Weights of a small GPT-style language model, trained from scratch on English Wikipedia.
Architecture: RMSNorm before each block, rotary positions.
Training: a variant of Adam for these matrices, 1476M tokens, 11261 steps.
MLP neurons of a small language model. Each row is named by its layer, matrix (gate and up: input weights; down: output weights) and neuron, and shows model dimensions 304-431. Each number is 128 + 32 x the weight over its row's rms, rounded and kept within 0 to 255. A neuron's up and down rows have the sign that makes its largest values positive.
After each neuron's rows, "fires before" lists the tokens most often just after its 100 highest values on Wikipedia text that the model never trained on; "fires on" lists the tokens most often at its 100 highest values on Wikipedia text that the model never trained on.

L2.gate1857 [131 115 103 101 130  88 128 134 124 122 147 141 138  72  86 186  85 125  97 123 117  86 147 173 159 143 146 119 142 203  91 151 188 114 101  88 153 135  64  68 120 112 120 108 126 148 147 180 106 162 168 136 222 118 164 100 163 148 193 116 130 169 124 104 159 154 150 111 130 124 118 118 118 191 147 199  84 112 189 143 110 182 109  92 172  83 174  88 121 155 133 124 164 158  41 101 107 146  97 179 145 108 226 140 102 129 120 106 102 137 144 144 129 136 127 124 149 102  37 165 120 110 112 165 134 130 101 101]
L2.up1857 [108 122 168  67 206 110 101 146 143  72 106  96 110 176 131  75 119 149 116 173  83 163 102  75 117 135 194 113 111  83 112  79 164 174 144 134 158 105 133 122 132 128 115 111 132 130 147 142 187 138  62 116 133  90  87 174 152  68 144 119 122 102 155 112  86 168 158 137 132  87 128 100 113 171 161 120  72 166 143 100 137 131 144 156 145 164 102  92 131 130 109 162 166 154 167 144  51 197 124 139  90 103  54  73 117 154 101 138 112  94  87  69 111 105 172  89 100 109 141 134 106 164 134 167 177 125 125 125]
L2.down1857 [137 133  66 126 109 126 108  95  68 137 125 129 124 110 209 125 134 109 129 152 106  74 169 115 138 151  91 135 136 141  91 153 135 181 116 101 123 123 122 107 166 161 163 116 128  72  59 107  79 128  94  90 184 125 148 107 139 187 142 102 132 171 119 109 184  78  92 139  68 153 102 176 167  91  53 124 152 105 143 104 167  95 169 124 100  95 126 123 126 180 120  50 175 117 124 190  77 103 143 176 191 155 131 182 121 128 139 183 151 158 179  68  90 132 102  99 131 127  99 109 111 156 145 158 103 127 195 136]
fires before: " ", " R", " Persian", " A"
fires on: " |", ":"

L4.gate907 [140 108 123 154  97 137 177 116 135 128 139 134 164 142 140 163 144  93  78 114  66 132 119 128 112 136 138 161 134 117  76  61 132 110 123 104  71 118 100 136 138 115 131 158 149 119 130 164 106 127 137 116 154 124  95 170 113  38 159 139  93 113 107 137 134 183 124  95 150 124  94 144  98 159 125 148  93 150 128  81 140 140 133  83 149 116 105 139 174 155 103 139 170 120 148 150 136 101 107 119 129 161 198 149 101 145 126 152 104 138 138  92  70 136 109 160 105  97 124  86 177 105 100 108 102 128  87  91]
L4.up907 [ 96 166  98  90 108 123 119 217 121 114 146 120  92  68 103 114 150 152 102 132 114  75  89  97 132  97 118 113 161  87 136 142 148  97  93 120 106  74 104 101 176 133  91 125 165 126 156 137  59 175 185 135 109 128  90 172 156 129 182  82 138 104 141  88 129 156  82 152 152  90 110 130 124 160 145 128  87 106 128 149  79 170 121 107 120 150 132 143  83  86 175 124 110  78 125 140  86 135 124 127 127  79  99  69 101 144 145 196  99 111 154 173 142 133  87  95 135 123 165  98 114  98 123 154 156  97  85 144]
L4.down907 [103  83 116 101 167 113 114 126 119 200 116 162  63 164 148 124 103 134  93 113 138 188 132 130  69 144 123 162 160  66 127  81 102 140 149 147 117 165 148 152 113 111 119 151 130 115  98 161 171 135 126 112 118 159 111 158 125  85 108 130 134 128  83 154 132 108 146 108 123 114 113 154 117 182  75  95  91 108 106  36 226 108 135  79 100 115 153 201 111 105 135 134 105 135 140 176 175 123 112 145  94 161 182 217 155 195 143 162 136 178 142  83 101  71 174 152 109 104 155 136 145 124 139 141  98 110 172 107]
fires before: " ", " |", " and", " of", "R", " ("
fires on: " |", "et", " (", " Athletic", "age"

L2.gate1564 [ 96 123 219  46 107 117 190 104 132  95 151  98 117 149  98 142 128 173 162  99  56  64 129 129 129 138  48 149 124 148 146 140 152  76 108  77 131  96 155 129 150 106 162 174 127 164  78  89 126 169 153  63 115 100 130 126 180 125 123 139 160  81 144 170 135  90 101 115 112 179 201 138 109 124 138 145 117 114 148 167 137  99 115 117 160 147 115 157 104 150 101  73 153  85 112 127 127 181 128 151 145 143  83 143 173  93 165 124 139 111 118 142 135 101 143 121 155 152  71 142 116 190 111  87  74 120 133 141]
L2.up1564 [160 139 143  84 120  96 139 103 178 129 181 125 142 117 175 118 131 147 117 121 129  86 159  88 145 110 153 139 151  90 102 155 165 160 103  99 158  76 108 159  98 183  79 103 113 110 154 109 153 138 132 128 143 112 104 117  61 200  78 198  98  80 136 117  97 196 134 117 146 118 127 115 116 153  67 122 135 123  94 199 163 131  96 150 104 126  84 147  95  79 210 113 131 120 141  75  38 102  67 174 117 185  96 103 124 123  86 170 141 142 158 104 135 145 210 122 130 127 174 111 159 116 140 173 107 199 134 128]
L2.down1564 [ 86 128 155 106  94 137 118 120 130 136 107 128 107 153  98 162 112  90 102 117 134 121 121 115 160 174 126 148 107 135 163 147 124 131 140 116 137 106 191 106 208 117 110 148 113 168 104 103 141 121  75  94 174  58 150  95 132 114 101 112  72 144 150 162 126  66 132 122 127  75 144 116 119 135 140 135 161 178 158 162 115 161  98 157 132 159  80 140 173 166  44 114 113 128  88 103 156 211 155  72 143  67 142 136  86 149 115 104 129 123 117 133 172 107 110 120 139 181 134 113 106 165 149  56 135 151 124 100]
fires before: " ", "==", " Gu", " F"
fires on: "-", "\n\n", ")\n\n", "==="

L4.gate1712 [124 106 161 131 119 138 149 177  99 161 161 103 100 149 127 189 101 153 120 154 119 179 128 118 183 131 132 152 155 130 159 155 150 180 129 131 150 152 200 124 106 131 123 123 132 146 162  97  76 126  89 113 157  96 187  84 107 159 121 186  88 125  87 132 132 142 115 150 128 105 187 126  91 114 153 125 159 166 170  85 125 122 152  64 127 181  81 128  99 140 132  88 215 173 154 119 106  94 127 118 155 139 150 161 181  68 110 129 160 119 133 158  71 136 137 138 168 143 127 238 123 152 159 119  89 163 121 107]
L4.up1712 [228  85 117 128 115 118 144 121  81 195  99 111 135 131 122 182 112  90 130 120 120  98  86 121 145 171 125 133 235 141  93 112 115 145 116 150 148  91 182 123 110 145 140 117 129 117 171 112 139 187 136  99 172 181 201 124 166  86 195  98 122 132 104 103 120  92  77 145 147 118 122 116  88  95 119 157  98 135  87 142 135 114 142 140 119 133 142 151 126 134  82 159 147 136 167 197 130 151 101 110  90 118 149 149 161 133 136 155 139 186 170 213 143  91  95 167  66 164 134 139 108 133 135 102 109 153 149 147]
L4.down1712 [105  58  78  84 130 140 116 162  81  94 129 146  80 139 145  96 164 144 160 182 113 142 186 151 152  93 151 151 117 156 157 177 106 136 150 113 105 127  98 127 133 123 150 116 149  81  98 140  67 190 131  98 136 133  86 111 156 137 122 112 163  59 119 174 110  92 129 114  83 121 133  94  80  89 160 106 110 120 162 141  84 160  71 113 188 139  95 156 112 138 139 129 150  81 130 132 159 149 109 117 123 138 110 175 139  49 193 150 174  82 122 126 153 135 133 144 140 112 124 127 159 198  88 124 114 110  88 109]
fires before: "|", "|---|---|---|---|---|\n", "|---|---|---|---|---|---|\n", "|---|---|---|---"
fires on: " |\n", "|---|---|---|---|---|---|\n", "|---|---|---|---|---|\n", "|---|---|---|---|---|---|---|\n", "ob"

L2.gate1368 [144 119 109 107 130  90 100 162 144 102 134 105 120 159 106  85 135 173 151 180 175  84 155 130  87  60 204 131 136 174  69 124 100 120 145 162 166 176 103 117 104  78 111 125 148 176 114 139 136 170 133 112  94 149 174 156 163 129 135 173 158  77 129 165 145  71  91 147 155  86 143 195 171 111 127 133 170 141 151 134 191 127 122 113 108 126 230 157 132 148 137 109 144 127  96 181 133 214 175  99 105 154 142 140 120 148  60 113  94  60 116 119 135 157 163 107 128 141  98 138 176 145 101 132 109 183 132 139]
L2.up1368 [ 94 101 163 135 125 135 106  77 143 102 127 130 152  91 134 155  95 210 157 124 129  97 110 190  88 154 144 105 102  72 163 165 182 100 147 126 132 195 162 144  84 142 118 113 136 162 124 104  51 106 100  80 151  94 167 142 184 118 115 173 126 153  82 134 109 101  75 105 132 119 129 160 148 134 122 104 111 103 137 160 105  94  73 134 179 136 133 103 108  91 131 151 131  68 138 104 103 143 126 116 142 152 159 103  91 170 108 131 175 189 142  74 141 139 142 153 143 167 137  95 126 140  76 104 101 144 103 131]
L2.down1368 [130  92  90  85 132  88 109 138  85 148  96 130 106  87 120 151  82  85 120 128 124 113  91 143  80 136 142 166 104 129 125 117 129 106 148  57 125 187  97 152  94 104 145 153  93 110 139 144  99 201 158 115 142 100 115 141  62 118 154 183 129 128 103 118 143 126 138 129 118  84 160 109 130 118 134 107 129 126 148 216  94 106  79 127 156  75 148 102 145  64 114 119 110  97  84 115 127 190 122 105 119  89 138  88 131  99 120 187 158 180 106 109 134  79 144 133 159 180 163  96  91 103  91 145  99 131 147  99]
fires before: "2", "1", "8", "4", "3"
fires on: "192", "187", "197", "190", "199", "200"

L4.gate429 [148 138 182  75 122 175 123 156 203 119 122 118 131 155 146 125 140  86 118 113 115  91 111 128 123 110 152 118 149 105  77 125 121 186 229 135 148  84 123 144 128  79  94  87 148 137 232 105 154 160 135  92 210 147 103 126 125  87 143 131 169 140 127 135 122 143 141 119 164 136 106  83 136 104 133 139 149 228 101 171  83  80 157 164  77  76 130 143 139 147 119 142  77 124 126 174 133  98 122 129 119 193 123 154 178 118 131 157 166 140 137 100 146  81  51 138 172  66  80 156 103 100 115 101  94  56 125 110]
L4.up429 [169 157  95 166 163 185  78 143 122  84  95 112  67 154 170  98 123 219  90 134 100  99 165 129 116  87 130 101 114 110 148 164  52 161 134 149 142 171  81 106  98  62 143  87 130 101 130 121 120 171 137  99 135 125 115  92 143 140  87 107 125 139 133 122 106 177 161 138 131 134 129 148 119 131 195 172 117 133  66 167 110 162 147 158 131  79 174  91 175 115 148  85 120 167  82 120 140 109 133  68 124 128 141 164 150  95 151 127  89 102 162 154 168 141  98 141 148 135 187  70 130  94 206 126 155  82 132 158]
L4.down429 [135 153 164 115 106  84 131 104 142 120 147 113 158 120 132 196 121  47 141 102 109 111 160 167 138 126 138 102 146 145  63 116 112 108 123  74 111 176 145 134 158  78 171 156 185 200 142 148  91  93 177 115 121 112 131 165 141 103 154 168 108 100  68 166  77 136  83 101 109  87 138 142  84 137 120 125 152  97 212  91 123 117 129 145 178 161 106  96 157 104 173  95 148  84  78 140 145 120  60  99  95 181  94 125  96 137  87 159  97  98  96 127  68 105 122 180 146 119 122 160 173  85 118 135 129  76 140 126]
fires before: "-"
fires on: "\n", ")\n"

L4.gate1590 [173  99 109 123 117 114 119 129 138 176 142 113 139 197 126 116 171 114 171 174 116 174 139 100 133 154 149  81 143  97 125 108 140 109 162 140 146 114 190 175 158 107 153  71 109 104 120 127  87 140 111 121 149 123 138 110 157 158 155 182 139  73 132 129 140 105 113  84  90  59  82 194  99 114 190 178 135 137  72 130 140 126 192  99 101 134 125 143  41 159 153 137 158 126 119 113  98 138 126  93  77 118 103 106  58 159  60  99 162 156 108 152 103 114 143  92 142  93 136 135 135 106 113 113  95 135 118 156]
L4.up1590 [135 106 124 128 162  87 135 101 167 163 155 151 159 155 157 113 118 146 105 144 163 148  67  89  75 109  66 197 113 151 119 148  80  73 131 152  75 194  66 169 146 162  84  76 151 187 147 149  71 123  93 131 113 122 155 166 169 116 115 156  84  94 150 105 138 142  81 145 144 122 124 126 124 157 120 149 161 137 161 117 195  82 159  89 160 135 131  89 157 106 154 105  83  84 171 131 171 118  88 100 110  92 183 120 134 168  45 143 136 142 116 169  91  96  94  98  74 137 122  92 150 118 139 114 148 130 175 110]
L4.down1590 [121 161 188 141  85 135 133 144 134 136 130 116  87 121 121  92 139 187 174 179 149 157 176 166 133 128 140  76 178 125  90 148 196  95 172 134 148 106 219 123 159  98 197 134 103 151  83  91 110 159  76  98  73 118 149 120 183 133 135 100 131  37  75 190 143  63 145 139 120 134 167 169 139 128 152 124 131 171 100 130 119 127 119 124 114  81 123 192  75 131 170 122 158 107 135  96 158 121 125 153 155 199 120 117 138 122 145 120 213 107 137 113 180 175 127 164 184 146 131 157 136 137 113 133 113 122  87 116]
fires before: " (", ".", ")", " ", " −", "6"
fires on: " ", "1", "0", " |", "2"

L2.gate1480 [174  91 103 161 145 176  67 161 141 139  77 180 152  93 111 138  85 119 120 116 127 124 129 132 151  92 137  96 158 167 109 138 100 136 142 137 143 122 182 124 113  77 144 203 172 152 120  89  94 107 140  96 170 140 129  98 129 117 140 146 161 153 131 108  95 140  82 121 111 156 129 101 147 121  94 176 155 122 169 104 143 104  94 122 103 184 219 116 117  88 134 141 135  74 150 165 188 147 157 147 105 169 138 105 166 157 151  98 106 133 150 116 131  99 164 138 102 161 102 142 125 117  97 112 102 140 141 147]
L2.up1480 [104 134 158 132 114 129 122  87 119 126 105 138  96 156 108 142  92 161 124 139  63 113 153 134 106 170 110 126 108 111 163  69 170 121  89  95 166 182 136 144 213 105 108 129  99 118 102  79  57 144 144 116 125  76 135 109 106 139 133  64 180 186  57 146 131 169  97 204  82 168 140 123 158  68 118 108 109 106 149 155 115 109  87  89 182 114 146 118  88  99 151 108 154  64 145 109  96 113  73 138  84 180 134 195 131 196 121  87 155 181  97 117 154 152 135 164  98 109 116 103  61 132 123 102 157 151  99 183]
L2.down1480 [ 96 117 112 108 157  75 135 127  92 150 169  70  90 140 146 169 117 145 118 174 157 125 102 145  78 110 110 149 102 142 143 174  84 147 132 115 141 216  95 140 148  92 148 138 178 127  81 198  84 165 136 128  97  90  94 155  91 146 142 152 166  78 127 161 136 103 126 108 151 132 135 136 147 185 104  77 135 109 111 127 115  78 100  83 180  89 127 120 100  83 134 105 109 143 103  98 118 155 110 108  42 108 115  62 156  62 138 166 169 173  99 123 155  86 136 120 105 149 110 117 150 151 135 143 172 151 125  90]
fires before: "0", "8", "3", "7", "1", "6"
fires on: "200", "201", "197", "199"

L4.gate602 [132 166 127 113 125 140 174 153 154 103 111 165 174 144 142  94 109 137  70 163 108 117 180 171 104 123 159 117 157 115 141 145 157 139 100 105 110 117 101 159 121 103 105 162 118  77 141 122 159 141 136 111 158 101 123 135 180 151  81 152 153 123 140 117  98  84  81 153 164 136  88 170 122  86 146  60 138  82 186 120 136 132 182 126 179 155 137 110 109  88 156 112 133 120  86 167 152 130  89 123 115 121 172 190 134  79 137 112  99  85  98  96 128 139 107 159 127 117  60 163 157 170 126 102 153 172 113 154]
L4.up602 [109  83  81  99 150  82 110 192 170 188 142  88  93 164  91 116 166 121 104 124 107 141 125  98 139 157 161 145 154 129 104 169 147  96  99 101 160 166 111 178 144 116 120 195  91 123  65 119 116 128 125  91 170 144 111 104  90 102 139 114 144 141  87 134 125 145 134 148 116 104  90 115 100 162 132 119 147 140 134  15 114  51 155  89 192 132 124 130 136 146 141 105  77 119 136 202 179 124 135 180  98 126  91 145 216 141 155 150 124 130 139 143 127 123 192 143  84 145  98 116 122 132 100 103 116 103 138 184]
L4.down602 [139 149 128 133 158  39  92 101 106 201 104 148 154 115 120 119 195  99 156 118  97 144  90 127 151 142 144  60 131 159 215 183 154 113  74 110 181  92 197 126 152 154 112 182  86 158  93 124 100 135 129 114 137 136 109 109 101 128  61 127 130  98 105 190 105 117 116 104 100 119 182 165 110 148 125 102  86 151 136 149 126 119 111 134 125  90 142 157 170 142 107 136 134 134 159 143 120 143 177 154 148 145 158 129 117 159 124 123 175  59  98 128 144 144 152 112 153 168 158 135  76 172 181  84 114 164 135 132]
fires before: " ", " Gu", " |"
fires on: "-", " |", "|", ".\n\n", " ENG"

L2.gate1272 [ 72  94 168 126  94 121 149 205 149 114 139 175 161 159 157 101 126  85 102 134 171 115 174 143 112  77 127 109  97 172  91 111 134 174 145 178  63 134 132  87 139  43  74 144 186 102 124  85 147 153 134 155 154 106 157 110 108 105 158 101  64  98 123 110 133 118 120 167 162 110 146 152 161 175 133 133 112 117 140 135 162 147 139 140 151 122 124 117 168  99 105  90  96 102 154 149 152 132  77 157 105 193 125 121 119 112 126 106 135 116 130 100  98 101 119  78  89 111  93 120 114 162  79 154 139 147 100 117]
L2.up1272 [133 121 222 105 123  95 109 139 115 126 121 126 139 135 130 126  57 173 128  78 105 102 142 102 142 177  85 176 133 113 125 190 181 151 167 142 150 109 118 122 166  83 103 106 175 106 141  84 150 133 160  78  97  75 144 134 123 181 101 142  87 177 157 152 137 113 126 126 102 130 140 160 141 112 188 140  91 114 149 136  95  74 161 116 172 142 123 118 134 128 143 108 131 133 150 174  69 140 126 165  39 139 157 169 165 155 135 103 119  66  94 112 154 151 166  94 165 164 184 148 113 144 153 100  95  64  79 100]
L2.down1272 [106 140 106 136  82 169 158 127 128 178 167 154 127 194 119 118 199 100  93 108 116 138 107 130 138 127 107 146 128 114 145 167 177  77  77  95 151 135 175 141 198 127  92 147 125 149 124 120 116 135 154 140  93 128 172 210  87  73  88 108 145 114 140 122 136 149 138 120 130 146 138 153 147  74 111  84  94 119 139 126 114 119  44 174 133 114 154 159 174 119 115 107 154 126 161 131 100 110 105 148 146 167 114 178 159 153 158 128 138 115 123 167 191 157 148 164 146  85 188  92 114 131 204 138 126 195 158 114]
fires before: " ", " →", "==", ":", " Mario"
fires on: ":", ".\n\n"

L4.gate325 [133 157 128  71 121 152 131 158 186  96 161 148 149 114 161 108 179 173 116  92 126 161  91 230  57  99 112 121 121 114 153 138 211 158 118 137 135 134 154 147 162 136 105  75  90 173  86  83 197 160 133 128  95 208 101  92  86  60  97 194  54 127  93 125  66  98  86 116 132 137  92 134 136 152 146  63 115 154 106 132 121  96 101 170 141 118 169 167 158 175 126  90  88 112 128 150 132 140 141 109 113 182  86 115 125 105 147 108 100 124  52 144 149 165 139 140 119 117 117 142 112 114 134 128 172 165  91 136]
L4.up325 [123 152 125 115 108  92 158 117 102 156  99  83 150 168 132 144 142 134  98 106 147 165 130 114 112 161  86 177 123 102 132 151  70 171 211  99  96 165 136 176 138 108 150 128 133  94 165 133 147 172  58 119 128  56 164 109  94 189 151 190 153 193 100 107 174 135  97 150 120 152 149 192 111 121 142  88 161 121 198  79 150  95 113 103 129 105 108  83 166 123 166 121 104 116 168 115 202 139 136 117  70 166 127 170 133 173 102 150 130 123  74 172 101 109 131 174 179 163 155 108 178 151 102 100 102 116 125  78]
L4.down325 [103 129 137 106 156 154 167 115 135 212 103  96  86 128 135 151 142 146 156 120  57 166 113 184  81  98 124 166 172 118 134 122 108 148  97 136 160 132  72 146 203 127 154 128 134 145 133 105 183 171 113 107  56  68  90 128 120 198 166 136  90 131 124 152 172 174  79 133 125 110 128 135 126 166 160 117  89 152 161 129 126 135 120 123  81  66 110 159 146 145 124 102 139 141 157 134 190 133 102  54 156 120 154 130 141 146 124 110  98 126  52 136 142 149 118 178 177 104  67 132 131 130 125  90  83 109 129 110]
fires before: " |", " "
fires on: "|", "2", "3", " ", "5", "4"

L2.gate1642 [152 150 129 136 140 156 169 126  65 161 168 126 100  88 157 139 147  71 131 100 104 123 174 176 131 111 146 114 112 162 105 159 145 105 134 139 146 100 128  37 171  74 146 136 123 138 117 103  90 116 181 162 193 131 140 152 151  86 149  95 117  92 128 163 178 106  97 107 204 131 115 114 135 165 123  96 125 150 134 142 101 156 142 122 124 147 130 163 128 169  80 111 131 124  22 135 123 132 133 134 125 194 189 123 142 116 126 150 134 111  94 171 139 140 121 116 157 113  78 154 185 158 142 115 101 143 140 110]
L2.up1642 [133 117 120 125 144 121 142 114 110 113  97 129  38 181  84 124 103 150 136 136 129 158 140 126  86 142 108  99 153  89 103  83  76 157 144 162 122 189 167 116 128 111 179 175 136  82  92  93 144 143 150 182 159 148 106 118 163 145 129  76 125 121 120 154 196  88 134 124  67  88 114 145 136 110 185 152 155 135 168  45 129 170 148 150 130 150 141 147  95 109 140 137  76 202 129 133 142 179 116  90  73 124  92 110 152 118  95  97 117 175 182  75 101 115 131  72 180 114 145 190 123 114 180 127 237  99 139 107]
L2.down1642 [125 135 154 108 134 123  88 153 149 106 135 107 157 136 103 171 130 129 167 117 130  88 147  99 182 153 168 137 156 136 108  60  90  94 175 147 126 109 122  76 155  93 109 184 170 168 193 127 170 177 138 100 117 114 151 162 139 127 117 156  65 102 136 146 136 185 109 119 163 135 104 145 104 155 127 183 176 108 149 108 137  87 143 142 154 145 160 121 115 164 142 137 159 135 156 139 157  86 103 155 120 127 150  96 113 167 136 161 120 141 115 100 125 177 122 169 123  81 157 121  80  80 206 157  80 163  89 187]
fires before: "-", "|", "201"
fires on: "\n", " ("

L2.gate121 [108 189 142  79 186 196 170 148 111 117 139 126 121 127 115 120 145 111 126 164 148  93 105 125 109 118 154 170 206 112  67 124 119 149 163 145 148 155 133  81 116 125 141 178 145 101  75 121  86 166 147 150 160 113 122 158 128 115 162 124 133 142 121 197 114 116 112 151 117  84 108 107 143  89 112 104 126 169  72 102 103 109 143  95  83 159 120 144 112 156  86 123 137  79 157  98 126 158 115  71 159 194 139  95 120 123 143 170 116 141 113 153 151  56  85 158 110 139 123 114  93 125  68  68 113 106  98 128]
L2.up121 [ 73  90  87 133 153  81 136 158 128 135 111 116 109  91 105 133 133  97 145  80 118  76 137 171 103 161 116 106 163 155 105 134 123 137 119 105 123 168 122  95 111 128 135 187 137 165 126 129 120 134 171 116 120 162 128 142 126 102 132 136 169 106  79 126 100  99 147 147 102 162 119 143 143 144  96 153 180 129  67 143 183 170 109 115  76 154  85 163 140 116 108 162 159 130 105  46 155 105  99 119 196  83 128 110 120 132  78 131 103  82 122 147 137 135 159 165 102 188 172   9  87 106  87 137  88 146 192 147]
L2.down121 [109 164 134  95 115 142 132 168 119  51 144  76 148 188 193 107  95 179 195 108 125 129 116 123 136 101  71 139 138 143 134 137 101 140 139 134  50  92 150 104  65 142 131  95 103  88 133 113  53 122 150 149 151 101  63 148 120 104 127  80 120 129  93  53 165 103 122 113 145 116 174 114 136  75 118 142 127 139  70  97  61 115 109 151 107 127  95 180 107 134 120 163 160 183 114 156 110 105 150 116 130 186 138  90 164  79 194 156 127 127 152  75 102 114 141 124  85 155 101 173 128 111  80 149 140 154  73 166]
fires before: "|"
fires on: " |\n", "|---|---|---|---"

L4.gate573 [155  77 165 119 106 110 158 121 194 116 117 101 175 137  98 130 162 120 124 104 124 154 139 131  72 104 121 128 183 143 171  96 132 111  96 105  78  96  85 193 106 102 127 145 154 106  93 126 166 124  83 169 120  65 183 143 135 125 130 197 106 126 133 119 167 122  87 137  58 108 179 193  86 127 151  85 155 142 134 115 130 117 156 159 124 162 148 113 157 145 146  94 117  57 156 133 136  99  44 152 134 203  77 128 134 131 100  97 141 118  55 171 120 111 107  88 167 217 133 114 150 130 196  63 188  21 120 108]
L4.up573 [105 117 137  73 180 117 153 116 106 137 158 145 106 144 133 119 157 124 126  96 127 193 163 135 116  90 149 145 111 129 141 174 136 181 200 115 130  99 125 134 107 146 143 136 115  78 119 136 160 171  99 109 126 122  94 182 123 154 133 138 113 177 139 101 131 119 117 145 193 217 135 152 135 141 167  72 151 154 162 114 116  83  61 130 111 135 144 153  88 114 164  79  67  90 134 174 138 108 107 168 155 114  95 176 124 140 212 133 110 183 129  85 100 113 114 166 158  91 145 129 136 148 114 127 116 208 126  81]
L4.down573 [137 164 156 139  93  86 102 107 146 146 119  70  91 100 121  72 128 149 130 101 184 138 132  82 108 104 171 171 172  94 100 148 121 137 164 149 195  85 179 144 174 104 131 137 159 130 139 120 130 101  88 136 101 165 143  81 120 119 140 170 128 151 127  53 194 107 145 110 108 109 108 129  98 115  99 151 132 201  84 139 139 161 123 111 137  81 147 128  76 123 177 118  95 123 154 129 120  53 123 157 130 146 125 161 140  94 110  95 123 123 147 133 141 125  72 116 101  52 179 142  99  95 117 124 125 132 134 128]
fires before: " "
fires on: "|", " |", "-", "===", " in"

L4.gate546 [ 84 133 155 108 197 107 175 112 149 106 116 106 184 129 106 133 105 124 107 111 132 106  94 102 127 100 197 114  95 121  88 125 122 204 114 140 144 141 127 147 124 172  94 111 123 118 146 130 171  82 183 100 127  92 136 103 113 122 122  91 130 128 102 141 150  84 120 107 156 180 130 162 135 160 152 116 118 171 152 160 143 136 198 140 121 129 128 159 184 158 134 107 125 108 138 149 202 112 127 123 141 174  88 145 102  54 148  81 130 169  70 123 156  10 116 122 142 131  78 137 185 132  70 162  88 126 151 102]
L4.up546 [173 121 186 123 127 175 149 207 115 130 191 178  88  92 163 130 121 109 100 145  85 162 102 144 152  69 131 143 145 122  95 176  94  77 138 121 126 132 121 106 108  50 153 109 206 122 101 101 140 160  91 143 182 186 133 115 113 156  87 135 168  94 139 130 169 192 107 121 169 153 118  87 142 140 105 105  79 182  92 165  99 127  86 157  99  84 158 141 104 110  84 129 102  96 159  97 110 183 134 123 150 122 184 125 139 161 121  99 119  75 142  86 121 122 171  87 159  83 133 114 103 154 131 100 118 131 136  36]
L4.down546 [156 141 165 109 131 155 192 153 175 154 141  73 110 156 144 169  89 106  91 132 122 115 162 163 133 145  80 137 157 117 131 168 140 160 156 100  95 135 159 111  81  81 123  84 123 155 113 150 130 117  49 100 149 158 111  44 129 131  84 149 116 121  63  98 166 162 107  87 113 149 135 128 120 128 186 150 142  61 117 124  74 131 208  93 215  61  86 160 103 121 115 101 116 125 146  82 146  83  67 122 144 130 157 138 111 181 142 137  94 138 132 132  67 100 132 167 134 153 130 134 144 154 120  49 167 154 102  82]
fires before: " ", " |", "at"
fires on: " |", " Real", ";", "o"

L4.gate1704 [119  87  73 181 122 133 203 108 149 140 137 136 125 144  74 136 178 143 103 116 144 129  90  82 121  94 156 135  84 213  86 142 160 144 134 116 140 183  89 109 163  92 129 168 118 118 149 156  98 148 151 164 226  63 146 122 118 157  81 143 105 103 178 179 180 135 145 132 159 132 114 103 156 106 109 139 142 120 186  66 140  68 117 186 152  95 143  97 185  94 163  66 118  91 122  98 137 175 162 127  96 164 128  73 181 134 113  74  83  95  97 137  67  81  88 162 161 182  82 122 161 162 130 171 145 143 144 135]
L4.up1704 [147 101 100 129 175 114 129 155 137 140 100  96  82 141 117 101 122 101  98 146 130 143 160  92 153 141 145  82 124  81 164 119 126 157 129 121 135 146  61 131  69  84 133 141  99 125 153 116 112 214 163 117 174  73 175  71  73 149 118 125  90 165 191  88 152 131  89 169  90 140  94 150 103 104  85 158 131  87 168  83  50 113 101 105 112  57  99  49 153 161 120 126 117 109 121 100  79  87  81 127 176 135 159 146 101 168 152 111  98 162 134  79 124  75 155 148  76 116 118 162 193 107 153 105  41 114  73 122]
L4.down1704 [152  84 110 104  96 108  92 136 110  89 116 121 159 146 159 107 141 122 139 121 146 158 131 122 144  82 106 173 170 146 163 132 130 111 117 122 107 123 132 153 141 119 118 101  60 116 147 157 145 101 112 116 124 145 144 168 143 132 177 146 134 137  99 137 142 101 126  57 109 141 109  91 112 126 167 146 119 158 151 136  99 116 125 151 126 120 124 146 136 115 102 139 156 171  89 159 126 144  99 125 155  70 103  92 164 182  89 131 153  30 102  76 156 152 104 122 199 138 110 143 166  64 101 119 142 119 109 184]
fires before: "|", " |\n"
fires on: " |\n", " movie", " "